config.yaml
tie_word_embeddings: false
optimizer: "adamw"
lr_mult_up: 0.613
lr_head: 0.00751
MLP neurons of a small language model. Each row is named by its layer, matrix (gate and up: input weights) and neuron, and shows model dimensions 0-127. Each number is 500 + 40 x the weight over its row's rms, rounded and kept within 0 to 999. Numbers have three digits each. A neuron's up and down rows have the sign that makes its largest values positive.
After each neuron's rows, "fires on" lists the tokens most often at its 100 highest values on Wikipedia text that the model never trained on.

L3.gate553:512588454429536513532563533520447519505523428443519484505547449544436547545413426422571510454534499492455468543415533541481466446519395538519525464453463498456593505495533528490500519506498528502517548492506494437504474469506462542449413476505573540546568411513546505517470471490515498499469521477519566522485448502532535540486492460500526535462537495520524525481485519524486431506547
L3.up553:562437447478468493497486522500516524484525506479548438519582593562467458411492517484577491467459514475507462544527521462491496473519558510564549450532478458505430544445500576461510493442565480549465546513538508413509499506568520569437551530522461482521450471433519535520477490451529518530504493531475505460489568517526552495524505502456550545477484530524627477511542499517491481554462
fires on: ".", " Division", " BBC", " Brigade", ",", " Squadron"

L4.gate500:507539505563468476515504460548479567544556466516499499470507474507475495459499522507567513567485479407485495484497431523542508561460498563449448500536457455501454478493462504421508525473460500515492465501486546461470505419497509562476529481464541506484450559491498500504533528541557452481490350521551444487518481485483524469487445408512477447481518486493516562432532531454517433524550
L4.up500:436438434517432524499540597495471537499495476512440557493494494477472459510469491549468520511551531469507411474501431578450519531503504491579446542494449485429466521485432448524559531453499494465529496525534477511468425463496568488491503421578440554539514539550465573533524507581484412501485515507502542514398503484479481445505399476472443506502499535506487508522487475448501502582550
fires on: "M", "L", " /", ":", ",", "."

L3.gate242:517529412479490543511531474499535559493536383504596498501520467471496501511492509419488490475477620458489452489477497558445484470479491518480493573562480535511502521510457480460444478561487537546506474492414483519589514528473537525451521538459458569395489543473514521532534491514405517534590576499463510496520476490485538543494527570489472521440483570469499530458420457519455487578479
L3.up242:540549440497509527527582450516533533535524451514570492480503467480450512509478539412474482512498514453498512444498463583437461520469487504446455483572464515548550555559440493519543498566405503481524505448439534504512540505468503574442523544415513544425471474484531514529509518465475440484533525444430532538583456437478523540523524614508502522426529544500446470437432459529434480509525
fires on: " is", " was", "|", " are", " his", " become"

L4.gate54:541478462479470501446535463570472532442499463475453513443491572467445533540487533446603497530463476561506491519498532511512484547403484487577469467540490557493455458448522443471518418573593514551544500470554506494491530521453549534494546530492508515484498503402535520461454523514530489503568516497513462594517434447556522448533536539468495528478508507505531558457537448565493450535512
L4.up54:520548487520537466527523514391458519442468490449571526506487471550524533605438516495494462513514534463511504460482549545472440460462525542533532468481585535471513476493401540488484514479543524541539488493505494534464508452478521487484471531567473492516458512441499556467518545558580475535505564569495499526465438467508484501499569455513579448530563516500475494553560466570495479533481
fires on: ",", " he", "d", " He", ";"

L6.gate127:437465490511445434501505506497552543470521509505568525520436505524548508475509445580493487482511522485470498428476473473499513540486514544525506481546482529605502539471442486516477543481423523505488408558479492559430508448470534458523425522489505555495480507585426552526517497538449531468470443560467460454435519533517591467593437500450515476496484564528521511507562536492492522514616
L6.up127:468459481567480434482494439559516523468439447504546513545424530515498517548569490536530524476458540537480461475457458484476529498496463492520521474531458465526485514424441458465515439420455454502452473551472553483408436416548525528559532498487519506501492517564474565489547538493484497502514486523464488516420528454518515398437441455398506522502448536551528498476531535501514461507496
fires on: ",", "\n\n", " (", " September"

L3.gate310:374432448562506494541483478502505436502487483410496498494515557406483450493499512565532502497459555466501567485510508501526481580498500478473531532519490515521466532523579463495506581513568557481540475530526504535548451505437497442484565516530498490576501472441413535427526536538513505508527495524444572480491467494548481536486470510467515512424516468520486462415489555586540461488467
L3.up310:485422491441534485475526537498501514457525571529461580540487536508457512527504487572465520492431508505436509460540521468542487537536474424439459441586523545476477455494570517470578536528446475537536473505523435603464523504455442497497479526472509493512517507538455506488483539540455494499478481511429488551516511524473544470540492433473492484511450576507569452486453561414574526515554
fires on: " |", ".", "|", "MI", " of"

L4.gate323:455489521582534462425491475488486480475523441578525499469527532489490452422468498484582454535531494498494395557432503467572522553407546546504499519515535484502514490516460481481437481488484477522548509545533558469509542491514514462488505514441525487455489567517482456515517496585472483500507471503536459460479464473453500529480469416510498447502489519497549553516488500428516502473519
L4.up323:502430489498456513516464516524414500517535470517493420493499554558574470553529539479495468477509590517480489570526417564498573461447465441540493493513496490486463503530528471468492437452446526506529451551465455430508526458497488457498522555517500507537524473482425506529491503481484447488629562528541495525423498482514579452535530425498533512433510529556511549576429465482490497505440
fires on: ".", " |", ",", "O", "A", "6"

L6.gate583:580559533486545494488479536426473508475467487509544442588544557497585473492456462500506487495480508496542478542547471491460461588533403516544496535461532520535512488535418505486479470533550576565473505501466468419511507418436524515509515490463551547433483512484478523590497459492540509496478457508525504468558475492518525501548518459518506525493478473512538627558581564503513445443522
L6.up583:517512561535517499493480507500528482511517511465536479558552492492495504490518446486477476430510541494565466537492516601448468486498459538615503488571525510514546426459542530506404541508487489583532474542578511431473496495513543547469489517508524477487411467471493539581498494468564503542467517487585508524541461472571493538447504499509517562532468448556494581560571472454502429560519
fires on: " the", ",", " The", ".", "|", "The"

L4.gate241:507567502486528476478505506453493519522501456505539438493474500507444491526501383463465475554507500431510494514475469516503558535474504537495613471560472566530427494459469512551529476457532491501499495438491470526490420453480532544437472469514449492480454583562593396543533516579478435474543528540458477445469454474574492491468487453432579538539470502503479520447479479499510499492494
L4.up241:518517534485530506493497586454460496525576479542469428497492481552463453468460430478480507525497490464462509525464418523529561501480471551495531546528525515518443545515492464518444444465571512480459468500513538521527412492477488573438473526563404506481520535494525482475527473538452432560566528488454476440420508450545481461467501481501522541593498531573444508484396524526422508508473
fires on: " up", " inter", " north", " south", " southeast", " east"

L3.gate227:494511499530487538530483419486470534478480464484557515509522507520514540576454480442537503449535560509468487534448507521472490369465530523524564513511491536526509475530485500505496454531493528476454488493488525459518426540519514551435491475430521492472441482474467521519525429452505561488572471497515511394502436498487526466487542499561538435445531435531446569499503493541554435469455
L3.up227:585552502595521434504509486455446516496583464444452510497529483550480509447497426493529478508528478465515510494517486457472494512483556502547504506529524467484457428504564447529475513536497463581519517491461553498500475453474539403440496473510559532532478467554542520508476533504537487529532463596540543463481520468523424558482482442518436497494496495570491513482489487466503528557438
fires on: ",", " med"

L4.gate69:538511432535433623478502558472412558438481501451513505510524587501487544538484499547502452440485431482550524495424534511497523529481493486492477439476428508543478441535459540595486483505460552473468500511566482529495480430499489548476487458497526421391481498424506549477444478471465460508440569551481501510454508480501478506467498482522513482518521459500503485525499452502503499477511
L4.up69:463508562455499512493527479535516503523470561517554569548446474479564418509505531466443520511509461555541517546476558503443424507521482421511494479473433478512553528428491462543551532490496543545480484484531447444517524511526494494518470486542536580509535450448566488510504448436505530512456526498521565630486506514510492509441560521521492496462506556518461502414531504458426481519518
fires on: " by", " and", "r", "ub", "|", "b"

L4.gate65:569521507443453518487504454469488498443457494443585455507469508481574496545491501512442492521500526465480493504445463511516562488492489454512577463508453574460459492373445548483449479554557528572514539463567541540528468501527480516431497531523484525475519507427524542555489551532536499495520543483502490599480463500501536524599596546553453547448478474504499483443531522599479482455490
L4.up65:496539636469519485525474411443542533507465499458493530616421479591568525547518490526480472531478490516520516471507537498522540490565514548586509471434468519468517470462532540531515474455518538497497503536541435459533517459421582558432536503484511511542529542492535522495448528498503493494524509545514531517469461503516488455465501434449485496571488546502543518509525555475531543537469
fires on: ",", "re", " that"

L4.gate6:415522482469482473531542488497485520529529457597467556499425479447454498566513538529537455522510428550488475447518487526468473473486479491503514559583535483502522530548552482454506508539466445479494557472508490548478486482434546499491530514435504498564480437466522497525533502497532456489514425508434402504512488495543537482545436427478553410540422482535532519500472525496551530540531
L4.up6:504480477512519488530537474495478562554498510508454519524554432468451520513490505569561503522458449480520404457533485471548529499507566524498477427480522498520460522489534528488454578512536507472455485499571577518515456501494625532494495441500516549498534489501469460509578467458579515501542496482530487516507496445487510515549527444479470559464535577486480502439485522475486438570565
fires on: " (", "/", " 3", " /", "-"

L6.gate321:504528537518567530534482554433515571542503553532506506542510539463502468623520569523468501519476458526507442462522498483471448531485478474558520532481423485456503538509546510406510473506517466455562496427499455449494530509514520579406532515486556506570469512474591528458489541491570478496553483507441499597481478469506486474461522569479513536598465527534502535468498541531531500518516
L6.up321:540541597527488526437519592438481532543456553519526429517488482516421504473491464559470536519496467489516474495533473583488486465427516451510534524492522427464584482427505574485537481466537449496490485445491499503529517496521456537476565504555481422520486522486466463442523469609595572472525421525523523520461424447442498497519538546515477458496434480555514545548501484470534465548457
fires on: " and", " f", "t", "ora", ",", "-"

L3.gate230:443537521492517517532473437444404504431560520526562487540460509519502536523500498481526480457528507601542531577444429564470509497421447540517543457473485497561483499560569492515534383522534521551483541547559484504506509465501500452453474495466515530554477515496400465473445492489480523548528557457429596506458500455467529450497517529461527536423498498491447532517525461540509482512528
L3.up230:550414505508543463538472532525503530486508507489551471502508461514486519518507482455515523470518480537462524561505562501485545551428488554531472485374508434469537490536483556537417539511491478482512459518389474481522517530491464491493458559448662498463502507471522590419489534546494583478536493505495480484473467520490519474452503555511477540437519490473513529528530532517554496507491
fires on: ",", " 1949", ".", " that"

L4.gate522:510468498503537460525527495542515504486519448511536464520514484484524458501472487516562457512502484493474379515527442503496599493455502495440501525546512480572474521565481511432591477512389496516471487494469537468484468565456505446502497501487520507470483513470445451527593445467523508476570473443565421447530487488459512473496504444513531526470523455537486547603560515473493453453521
L4.up522:497468507445525533487508492484486524477525484481520485650540457452520495477495512506499535552559517503475400542508522501531530504458452460523460545517520484501466561548412579460490535506503559570466447526494495488525475509507546541500465525476510497465500573440468454525503463485567484515496519441540475473466503479442516451530492496438472546522479497543461501572502440538540419452476
fires on: "G", "Y", "K", "A", "O", "H"

L6.gate594:506467517481513458436530522457547562413478443497560439548570450465478511542490458513476517521499431543501563437456467578502440458477487430491507471501520556561515553543497430552497474471416520526545464483479460492484482463597541546454465533470500535529494589481455486507519510473451422524464504535562528516465519498480464464503566488471479518524521488511488481432546529531590492535583
L6.up594:541449461498520456493535481416496558490515454424500499514505458484542490520520489521533491491523498560491570458460503537499491411500455536554525560536478542521569519480424501528519533500481439539510476510490486465486459384531421505508459529522534521573443546497484503481455509559391539490443490476515478497483513507456486491528527549523544483534488587543502550543475571539493430446551
fires on: " and", " but", " while", " However"

L3.gate67:467567498493539539522496424536501529405465450379525476436529523483500505509504449452502479567528521497523522533565511548457483508477588526460567531520525466499511520483535513490534481524506540460530493523545519494494414468491519474479559474442546493554476511462419487450455440509519474497447528509475564400531444525434509455529564484472463484413456413494415510512512487547506456499456
L3.up67:537479532513561503588464507467478537423523483445538528448512529549506525485574485464551464524498503467443490493553566464425465530438477512493557528487445543508485499480425508539509533547491518486518457536453519443479454513522518503521475487466552484505438539568396480524532517526496510485561456535486484467464477538496518415442474456535485531501455422549494516456566496427477511576497
fires on: ","

L3.gate630:533506542432511572457554488488427517488583520508532525536463505433426522519494519582402504484512469542458484423509552506447465440477515492498467420481478509469460499569502537501535484495481414522570484439499516499514477503564481521448559503523487528538475557540520482485562502485466428520550553548511612498484464455515470472553497500504493526546459533578544495416518592530549504528490
L3.up630:535493536494648519492577485578534470501532493576514469485457521538467485572570521476491459538484478455415514491512511538481468511494493511441473487469561536491504474473463504574482554540511507532477457517524529496502471497495492444479533519524567514467515549466458506532564573557522476467494492500483573538488487455481539550451553543476483580505527573513545380494468523531515513502540
fires on: ",", " and"

L4.gate9:473479542472552482506442523426471556501489470488563565487572574544475500540525452495531508495480491563541426405515487533541470443385543459547505483503502550533519549479523537448575430528491546477448449493461446437528504409526518449448501513527455481523516522506483523472555462503484568545523520548447479574541474456458512483458499491426587460500486524544483548498487493490512525465520
L4.up9:460503531603515434491495574536551520526489517544585573451548562509446447557560480535505526435474480562506463489547484501450470519457459546489476521522469489495509479455557496524570474542493390495473528499530498464496484449479512502492517493449538551497445494530473512484553472459460494533470452497510452523543449525464562411509494441460465483538522478630484542511521585407555493516478
fires on: ",", " of", "-", " |", " was"

L6.gate551:541602543488570489480560558484480531514510526562495449500513498447519447569433560523512514426543496478550534480500524483477490414462486555465530510486462499494492523399437507497501515499563487513484466494440449435508462503486504547457514562445540550536519542520531471552461475530584507457511421544545491522550445580459487490458544536455512475506534548536535453472456500468575506531504
L6.up551:532450507495528506437496553431536527523550508466602528510516429486505514596501508548558557421579448559484504496439440500492526506462575451436507489575455480521520453531533451501468557556469534477512474445515466481535469510500428563517499469552431535456534594495486465509539530512500518497524475572639502526479444465459443478514515544492488481490533508504464479521473506522517489511476
fires on: " and", ",", " ("

L3.gate169:422519480492509462444519397590534566442441527433563529473420536481474451516514506454469508524465472531439525462555518516519520482515502499550578507516498522522523452464519494541576519513588548534498473450496532478403448507467511464512462476487510500499484457526503508549485505505567563507544533543537441454526442431479499527504564512511475534442516453487483541467528468442456423486528
L3.up169:475455477536537475457472453490579514409531499449594445500354482466455446497545513466509473456477500515387488548609541528485433503475509525500500512533477487488433521491512513515537560479484535487507503448502512506490487506477507435528533452612463550482496547445486470528453539476541526541569511577501494478570475462496501545513560462514524503486533482454479569529505454480529465465515
fires on: " had", " of", " ce", " Human"

L6.gate488:532547486477439461500515508464526570471443524479505551517542497526479513571507453470485507585484454546545479375453548488462509427427484397495591531473452566440500531461504558451500467453528494516440514492469463470471504487494575530505497506481451468517540525521515459485475484480432488500504477553502481480501465449494523549486542501485487507534396455548536533506501531530457564588529
L6.up488:549457543510575473452526524527527543481502535488493503480538423542476464570517472548500489505470457536440569518498509518515481447497462447460506503507558534455523495523478501513476536550518491526436484509482564447572478512539530547474495509482528525532504527460449505514411516462454476564554561581546506530516502452454419507478511572568463468552488483505546517541563519513463554580431
fires on: " After", " and", " as", " but", " after", " Following"

L3.gate197:518472456466504453497539492477465478517523547476418481476519500419435509589476515544435528528477501507439453528467482545510524462473539524499554495556492498547528492435510634551571498479575490521519516481549519498460537545506495433455501535469488513496482524574490466545456435488500525501539538503531492543510495515446596513575565492434565503469416457563525425492526423465432519475529
L3.up197:524434518498475475525515518481436460524546504510540493530519475432552521511473527499485528468517501587442464538519458474561492497470524542483538478512475441534468460560528544445566524432536525494526503504549519523533528505547485489500497427506455530458542498565509464539427491468481536590490523478563499576504527481474594477500511475500600387454433474536440450504469453476459505509505
fires on: " |", "-", " zone", ";", " Sea", "2018"

L3.gate529:448543474489516515585481494539494512487498466481534529461519504516516501540484541485512476515509498530538457501488533469493492497459550458563554559464506556431472450510518428483496512467459522450516447531467479407515432548496439508522433533473530512550463525507395488478469429501495458460475565498510546414440441498475519540508567501485461497436476520516413475544466448494466503490470
L3.up529:493535478567529499493580535465523533427535522457506470484496425528524536530495511477484492484560510519506529512481487462414489530556504484536485462506454462464538499472477445525494548450503522500491427454438557488495449493450554448480478565508518558474483483602485513531507546494537538505587493580601536465460483557466475519525540447529443542507409489571459488527529531536520505610487
fires on: ","

L4.gate341:547517483397500458510527481458487498531413552473511492504506553584523529524501493433483471500506518484579568451457510478530505482500548485611482455509534530495454445506447498532526457552606559527575447480527554513468409463488471497514472507494541428459506533507486536586436538494549585488541525533522520613522543457581498553475513497464447470516484483482546542507471530539511469453443
L4.up341:533477508532486469471480423474496529462562474507468470503494535558561517530517445501484518423520500490547541501446511490460507538498454472530514435536483528531482447507523508507497457553564551463560538491532538467533528482518538540497503428460599476355579575459562487571418527444573562498504565520561508585513475478555486537452563464513495482466476465440504559466498495478468496491461
fires on: "\n\n", ",", " |"

L4.gate39:469486462505474499475503464476500523510480459531502491492522465483471534568479412532505561546490455460649462455525471497459450505498493469495532491469508486476468463534463496492503527564471437496521584467492448478501485434502493448425549479551513517496441448542486471565499498544491463496468496512491512568567468493535491496538600559525562528486412506551543440433600462473552513484509
L4.up39:491489487511467538499490508509559504511447446504446530548553422507522504592482456523474532494505449494599410483527463480445433486507460486492522530437520508468486434509484461551494569540476473513511515476550446483540471460470447472448552511552537533537455451511473452546469480502498438591520521509511521564522491498459457462530542566510491506509456512562550433442590455488519489477508
fires on: " and", " or", " strong", " critical"

L4.gate235:526478505505508475495456472478524456543448443575577486513511535476497529530544513508546486521463497470474551510454473515445513529464538576489457461485504411541550505484470483494538509511492427510533441566542417521509471493484494499469527471461564501517519462474455469506521546499567630390434447431476485516506405471472524531513548520440476538469455479436523519504530498500543461514438
L4.up235:578489547490519511543468517538542432534455503581496533552449466457511544535526588488558406455501510456514528540510485523433483500465477541512407511501483440555568520424486452532502552481517448544536438549548435504549475565486479547468541462487544517536540492457470542523520528464543550481495478449465464531471491483439472494509547568511435500532486491452526470459489537504512468529437
fires on: "ss", "te", "t", "v", "y", "st"

L4.gate426:498505510522444558495510431488512555474471533546574537527561533552528489573539459556512479512547454481543562463491485489428497464450504447500495556505498545478527505521497474472543533472513514497513526526536467470532511385486441494412568606526468432441538515539527516546565497531501486502496552506466551493498455541501494497461484497488481459471380562516542421488611462547593484510575
L4.up426:505553466419516505495484547592485500527488565504524463483520478543545510526442450461384528490462484416506521443459550487485453531543405478501504466484525551413430445441470522538482472498518550545473545470507527442505486536519545545451477477533558562505500489569564563552460504468545550493469564509537537568547511524500530511466519560521489576440515547538503470445482445465480544484515
fires on: " and", " by", " as"

L3.gate314:485432499496506559521590519521472503517443480516444502575522522469532447565525554452502472528534476490466466469512456515489494462498450455473463516481474501558412576485508468475488502505535535484553525445564524474479485556479540508447441613523502540521431508544476494578544517485528463469557496477572491516488511427451512505537519462509479498517469535493496517536536450474534513511541
L3.up314:516574541522481479499552494479495490549473461553485488595419480522519503588568511458622475487498509475498465472508442569489463454463596492483477438491472518569501596555488446499554457491470512472513549469539595530518544491481560495478505534504543543473469470506442541562504482501558515529546490466571557551473522443484522489504501460508491449485498559482391465573489488560537471461497
fires on: " M", " /", "cal", "gar", "car", "/"

L3.gate618:480499503485466540513536499543579585492553531518542512462515506532558553601544491494480506533494487496484464485527487484459413404473469481541528500546489532500474476544492478528497560524464508550492509515492553462505485534519475503475483432544526472524456474479449464497507477486573489492558555512484485400518447428528506465474531497556560517523546428567583423468439505509483439505552
L3.up618:478484487516551461555494573544466485537477501507441490459492523409458501496549517539459503478508505552478526490569533503520544519571485529459528525456471521492567511491537495575501519518537550459503463501560517451453422513471491500554452470465469532569467449436484435482481496471558440480489513485489505496512487483529543527504477438438520500559579477513420472484473552508417480540491
fires on: "|", ",", " by", " of"

L6.gate363:501470529543510584576531446486574566533529541503490530521461505506483541584442469534495410473418536492587453484499535502484487533534470525553535507537444547518522559446511531519471433485518576518451469499566490496465521483523645427509556526491482395447483483533489505474487444467538528520502503525527529537472453481440529542457524519479479486525503496560445509462478454593492522461463
L6.up363:522562509472523500485539522541516468494401486504583486503499501454500482530531508431470540455516481458511515586511481460592507480532481436498460535455496495511421503466510469527451509475487515471557449515463468490515518538554531497496523398474489512524415480518529442464524348477479441510413520453523390552515463443495489440498409501508455509460486488415475476475485525484562526447515
fires on: " |", " to", "|", " of", " the"

L4.gate167:500464529543489528556453518520476562424523528477517464559482485520509487471505471496508462547537444530546496448489566566450475511404432539529530442530516480544516513481497478484548443405530577509518480558501509462459523472505534568452485561525540469507450423489492527553440495468507539507490490578507460511449501516578525457508460454496477468472383460526587508557582420483491542528507
L4.up167:500556477511482517431454515479470543517492539501495494530438466483516509524395498531471486513449441487534447496467424462551478484491469475566514488417457469417490558443498552459489498513569508586487505469536541536481440468562548509486434493563422520444562534529530536514512516489507437501523562491533483539522464486499486579508475550464498450517513594506527446479559518523525504473518
fires on: ","

L4.gate411:544451497431490577443546486504429497446569516519455508489505528506498558528497439540466437474540452534448516479560509467496422551532522494498510450617541509529526495539521484472572577478426452509580533493544499515508507455465504474470554553479515469412588498543530533526487549443572435503491522511478453495458500495491502513517462508484465486559522521473504430489491437481586500496474
L4.up411:484542491481467524507483549450499517540461526533507488503505459522592514517459532458605498458573499521579442482510531514466522424455535374577475527528573505507593513518405488514452464500524448527542516459533450533500488450478518525513472546530541439480463505499509528502512500568497501517533469488544483534491501507438528448455472463500476520490501535462450487561486455547504446493517
fires on: "/", " /", "'", "+", "g", "-"

L3.gate45:488517517513507431473509464449535542542506501501537443504477524545531525573524566513545540487511574491549527523453445483510486527462491559468497522498533543493490478557494445548580533502492503442526486407483521496471480421474460554422519581501470576473484550463522465433585470440514498498491529494493526512527534382515513548444479480446541599498520526474435535476472476479443404443554
L3.up45:469461545492420498515466533493500496465576456541492472558484499446485488477529467508509466519455527516506469464544505514511511517559425500496520539548432433508493611515523459495444459515473532466496415542415509525486493517440503494483435487488415500532436496473489525499503538529525484531422573558479468453481488484546483524565418468454559460533531620516495549449459449461410539525454
fires on: " back", " down", " north", " south", " off"

L4.gate296:469502484512467480476493478539478472532524426562428472501532487479476557548466468523534534535555524537538491539442494497433531522532504580522456543548539402558461427552463459543478550472497483485502474511518470517523489506422564567497492556490481566502491487498506497541499521528453520468563442504520455451455501560530492462504390474466476426604445486514568487507513482426531503551541
L4.up296:473533569494518459519607498456471489504499493565519533509497520434511520606449498449516515591516533503521480476487445531446514503498532565475508511522501486502496487470500503563448518473528461547524534453440520477503434418499465526509502534496487515510492477487517562564447475468490431460553536556555597496411491492584521511533486471465468527476466488567552512426493499506566554546414
fires on: ")", ",", " or", "east", " ("

L6.gate295:469461511472484445478509473458504498452474449474521530553514470476562496522539498571452483510505488539490531488428566519509471403464474450553586453480455511490537476528412524494513510492437423577482533545458484466521495461517504423467464470531482541478491517553543481527507486490469515501532575450503477565483478481449469447600508510453486559543454487496525566506588562553511475538445
L6.up295:555498480503463504441565531494457505454582562465465497533591508464511562462444541506510499470460440504531453503470509480517525502511462498535482446562509528504544470581539456498530481509563552534585451459576468522525480534455568568512470517430519443588527535489568530522443561490562501489571502543510505477466477513515510485407517531527485460548495553481529508498551512521511552512504
fires on: ","

L3.gate328:477443497551510517529489428540510499521553497465494487556426556513498450579524560493499468531505562506533536476508523519558520599528443531529530573511471554537523535506555407555462477520555547462562495547498475519492426513472546506510513457504533549522441474463482469442561490532551550490491461495530494483565541429494508518532569520537544568499524503537503474488459530523492442458484
L3.up328:414519443442467491449492486597509538460466504507516534492596477521555485554557489515505472519467498542511463520521556391556551452470432490540473524480483518488448521557556519535482489493510463493528460521519461498501455517509457529492506485516461474593525435469558457534503466490485437502518493430504564521456489466543544436534538499492510491565536458493406484470470421515464470496549
fires on: "|", " would", " Conn", " of", " div"

L4.gate632:493565429437471516506549529503486489482489440478508505417519500506498597501514475450474500548521552435473466521483507488474484583430578492490504554585469551477548521514500461524480524434408551402544509470477508492552483445452503469459519522468448462493517510503455459559491502547529438476464483447479508512511431485513474431500530505433534539408464524522471513501423545482530500587525
L4.up632:545511490434440499509538555519523553556550502512371530495527424505511542546444496455483538447547490448482442515463484515430569461514467479534488557511439453504601507492539465514480455492536477440445548408508486442496480526496564479448497525491497530476572485420580485506469488491522454439557510468523475506487461474538488469539582560462473480485542540544496457506418522531495498565492
fires on: " is", " appeared", " appear"

L4.gate580:449469465558562535469487469467501561460519449491439459507420520515497539474481453488548471534522497425506515410481449530538540487482538508504461418495527539515499519473431539528628508456477475473534536469518492540431513469490474548491538498443521476492448529571541498546554453555536581444526513519481464585533517471501506529556493515495522478506485484521565592517479434453534433460479
L4.up580:472471467505553572422504516450465573464534514463423512591501490506510527451514520409522483462549467443551451400459487493567548444506536481547473444442503521480515534461461502498437535449479541541508520536496548448480464538500477568475489456495509502444474535563529515529501475464520549544548542531453460612565524441495491508478523452523477452528458543544515556480525412541545492490471
fires on: " |", " round", ",", " transfer"

L4.gate148:531499532477481507465459488408413542510466554488556481494476537521501533505536480461489472458514593443654483462469518473467544534452449457544494465475561522409474485510458492486458481507533503504537447516475503505500482476541515538458464543536507503470562592430486503519545550498468557466536534493495506506469427473520546556517522465502464546546494510512544548509527569478557453500500
L4.up148:525467471498521474490483478519478497432510508508454513465522541498512500447418546526502497482553537452558521499462597416484512496536446491524472497503496519486489420491541498518416485486524543527540537458590520490448520456486525528521457517467533480435603542454502478610450508435517500492571452499558488507506451476545535516513444475494502449553481487508561531530476501438504497525543
fires on: "\n\n", ".", "\n", ","

L6.gate619:543516501544506455515615489492577568472486516521451434485556484573569482495413432503476586500525442474535457511454473518419536526527514517489513483489475545450567485482471551455520473480525553511458498472487482517421464424452557484504511564488516493506537449472479576522484430536548569460536506516534463558545501482522507527541497500481451500522495505536510545495554466427466489503510
L6.up619:508528522466448450455448520601462526520523524492464553491444484567553509507464410536463457500530462514529548540461484443534551497504531468492489547454568514516520507488558520564498474474544548572529436506487501543511444484440511530502535541489445510458532514487474494422473540536570460531586476491551458472452490567600522558509495439483484497519482477534444554456528485502469460467523
fires on: " |", ",", " 1", " 2", " 8", " 3"

L4.gate112:535548506441489478474490499402552547436420583462534561485532482553525533559533484490470500563457560530529505509498517485576510523434547526512575523422471558503486528449403492456445493509506496548507466504441492510523462484595524467450467503541477483481488447473522515549434491488492550522483501535521523502463536495510486427487548560493456544487397456458507477546522538565507625537446
L4.up112:466512579489503447474478500459591537417522490536471507540484480487497572563522459524488444524536548522495448539509538549509509498472606521515537534437494506502514596494500544520503508554533536467589490517510484514502499467534468470474492470472475478468609468416500430547441501499497456505501531529585468534485548565461504470443586608458502557491460509567525469477510535457450524547543
fires on: ",", "ss", " of", "ark", "sh"

L3.gate54:513495550550462539433478537485524507501469597578499483495493453405463496542528491529496472491490508534553516424564482548471586486460534487553526487481539485503526485483461458450500455556546501452484518527491470509522503576538443495495507565548576523498531527489495461465501482446452486505620592457542551569499487564527517527454508474518491481501424517530558498552504509570466501497485
L3.up54:537482553536466512492479530496553464434477501448393534520474496537413497488563487495466487531530484533566490498521502533517544489467432387485530511467552542431522556508489541500446508485457529453505500509475476492470540569549485473500532556561578530455533514477490488464464542502426540474488435492542504548478434554556503545567562465501500498464439565529480460509564513591508497492524
fires on: " it", " m", " It", " this", " look", " This"

L4.gate147:475472512473483533453444491505501526470509515460469432536519564494535506556520499543499532522458538516484479513487447520492523550525508535646516453499443579497485476491575566458570468524494536519544499483534533523485467476522610540462475469527548448480571515467532512497506489485507560506504495501561563530514510558535551499485508449490503555417414505528571476487511597414460555537508
L4.up147:551491494459524549467469479497436512475506561491548463460535561566546531533491573506478525518443443528526543544464538524485492496511523433492510430415486487433486491575522566480521499531500491542557559529553529572517436449512512505510509472551567486450539504427567482480467603506493449520553500511495572551507475450481527516523502503542493560470495495497564493508532512535508507577533
fires on: ",", " that", ":", ";"